python train.py --n_kv_head=6 --head_dim=32 --vocab_size=2048 --qk_norm=false --weight_decay=0.0 --decay_shape="square" --batch_tokens=65536 --doc_mask=true
MLP neurons of a small language model. Each row is named by its layer, matrix (up: input weights) and neuron, and shows model dimensions 16-207. Each number is 128 + 32 x the weight over its row's rms, rounded and kept within 0 to 255. Numbers have three digits each.
After each neuron's rows, "fires in" lists the words (lower case) most often at its 100 highest values on Wikipedia text that the model never trained on; "fires after" lists the tokens most often just before its 100 highest values on Wikipedia text that the model never trained on.

L10.up313:082153096117149127075095154088196136121138143093085127139117143113153160091155130163145122137111121097134185167115125152084061179164160174133149017201122106160123175110109129120106170102142120170173108117151070153111103150154125158155156150134112097169150176128124091113156184135110106127145083143094097151141156068094125126109210120134108184135129115140103078117131118175106028143111182091153114113087132088185139108123120105086083142125137162116079136095104145112184112157064125138125121180182089131111113117067162127157164157127145112123104132173094114121084140168097134151
fires in: "he", "mf"
fires after: ".", ",", " M", "\n"

L10.up874:100143077126119162095126136122136130139143123166200099135183108150143104134089082156100156124145135082070114120107144179080140087117144132143117122095123128095115097120180135160139166167155184102132149125161170155158149109174113131169148115198101145149161168144147103135134176130118102104013123146142140099090124108125066093071172175131142085111169182124113071115180190125135111187121178138137181156203102156148177146190128161043136150130122132162068143115128150087130092167132124115139125144107069126157103078133109127082180113102127118075157136131107093131131132103103124127
fires in: "it", "is", "year", "also", "if"
fires after: ")", ".", ",", " Al", " I", "I"

L17.up363:138147167068134130080080153071118120088166093128080076069111154104078058221155171161123166146091155107158120072107060114168217161127122253115008169125106126099145108151168110120136195153195128148119106119065212099121119120129114133155143135138082115115092136131129138140118106129111163109175171126149090126106133115147139090127146143132079093181112141146138155150092080132085108181143160161125104158078149141183132114141139148131094116138093178137116130128123109143108112128145094103157155120153121175097155118105104092130181141105133114100106175118121118136089102114136147099
fires in: "is", "a", "an", "was", "the", "by"
fires after: " is", ")", " w", " was"

L11.up117:080076127084164156142179106122122081101163148159117122132195196133150136131101105086153094198065160164131083067088115180128138151175084151134092086149142100110168127104171192092173155152164143129114126114136166099141121106151123152065134158080136137080083096138141131175155107076100171101148136073101188114148156146157108121083155145133122107119130091140112115126161137118165160123094106115119130153134071093163152098165093075130133155158119156187147111129154104103179095134131099148166072134125082131092170134175104151089115149091118122152085152118121051162168140181129154161
fires in: "a", "american", "an", "by", "the", "born"
fires after: " is", " an", " was"

L6.up207:116119147120089108151096086133171130137135131147197109111167077112070100113138071159160101109089090175104166095057136143142137097154116152096133058146186095106065157140105089146163130110110127081162132099125132151197134086124104121114115091193139100120131114158158133115149159090168142082131104136133122089158131121181132151103184102112113139133111125169171126160167170238164117131157148141152145131165091133171056163072146117107094074150145193067086137133142097104103111112134109175098116104186182146108152099133073110124182100126106081175136123112097103072154095086187064091
fires in: "microbiologist", "among", "over", "mr", "under", "mrs"
fires after: " m", " M", "M", " am", " n", " of"

L6.up466:139171169123121155146126165090143072072145123173137131082179107091099118151036138166106117187116078102135115081090106144143163147094162192101088129077139120160121174159091088139113122151160129155139098109179170162054139131109120102142165115133117134058102117101118168126154117116086192088199158081146112123150096148182133158105165155131091121146157110137108094103127116119108151199162142157144115134085089141131141137135128062088110168152108166116181106143073117123110158123082122127136150165100114120119207089123055073203120044153086139115063148172129112064098132165131101081
fires in: "with", "owned", "like", "written", "replaced", "ulliott"
fires after: " W", " own", " writ", "l", "pl", "ll"

L11.up539:114147108063130092149148176144070124148169188136141125156134172142047111121095143134141140170120113163174191141089118109133150131090131184102084103160107115106078138126146135105057150161137117136084123111185158138113134166123101164121164050152127054136137123105102190150063126140098174148105115117137104051178148146158070069128104109172125124173179110167106156129159104133139146118068114123120149136124112095155161132150165129088111087085151141143111102168120096097115160139110104150078130147068120191081157104112147137169126124145084102158131144111172145100087111057131124202
fires in: "suzuki", "miyoshi", "nishiiyayama", "fukuhara", "higashiiyayama"
fires after: "z", "h", "os", "uk", "ak"

L11.up735:148149128157134063140104128187120139105125115131148105134124200166161136162158113183138143179132138180052108124182166146157098111204170148178138104066137126134107116135179117151072137085125191170093128105121142116098145139070110107133081169122159178124120094121131182186126110092103130147097104142134159080197130147107128149154128116141143084096097158136134127120093164168135105171133176090153182104146130129138114166171160154130123133113151073151067091156062094101107163146095117175126083111168089143120158169066092091101146211066123083165079110161143102139171159136117153162
fires in: "same", "contract", "real", "next", "control", "one"
fires after: " the", " re", " n", " to"

L19.up857:080155164118150069111116126151148136124140116105180133143115101141143114096123087164132205132144084164147170080058151183147157165124151118087083089079098109125106084111191068122160095182114101144089076159153176155060122123131101169146167099117140077143188106129125165174110146086118107161121154136118121061099163074098130083111213114121106176094134115111179153134128118156087102124087106132168092177125192141149144086184161159102101140122148107102098141116183156150115111159113053163179139148176088089114090089112157107157129101131158147125124090137132138111069115134062154077
fires in: "the", "rank", "no", "win"
fires after: " |", " on", " to", "|", " F"

L6.up181:106208079113164143120096165113071088114111163190139108097128085162128077148118143152123151129115135147140169139119161149160118075147116136163160139119065132091098167129090157136044139097153083108170093145145144119120083120116175165164102110127131148157168116173172105169140140132103160135143147123143129087077129108090089161092228153109092088105155088087075121119096165117156192098146104131150128114121112163106134142129114093128092094079169116100134099129136108162135160134107109110154135167144136146198119050129061113114163089132073118110111150128101126093123152106127107112
fires in: "on", "massachusetts", "purchased", "multiple"
fires after: ".", "\n", " m", "ed", "ass", "urch"

L11.up90:092077142118127193116114187161047163082103166192161088102195129121174108132168096129151097125126152085068124133109141146079103137185191148154118135166119095163129133123077137092150185128180151067169148135093131088139159101128160118160152151148094095176042111146109119103104096092099168085091128162102106085161143118168128075123130130137147124180121103173089134157116170168155075153163080115130178066139108177138108116175129155105116112155128098170090106133174130098177114129121096122161117139119133134102131142052107056122174070082090120144138059168123171126144110153111145102
fires in: "he", "she", "obtained", "there"
fires after: ",", " where", " that", " ob"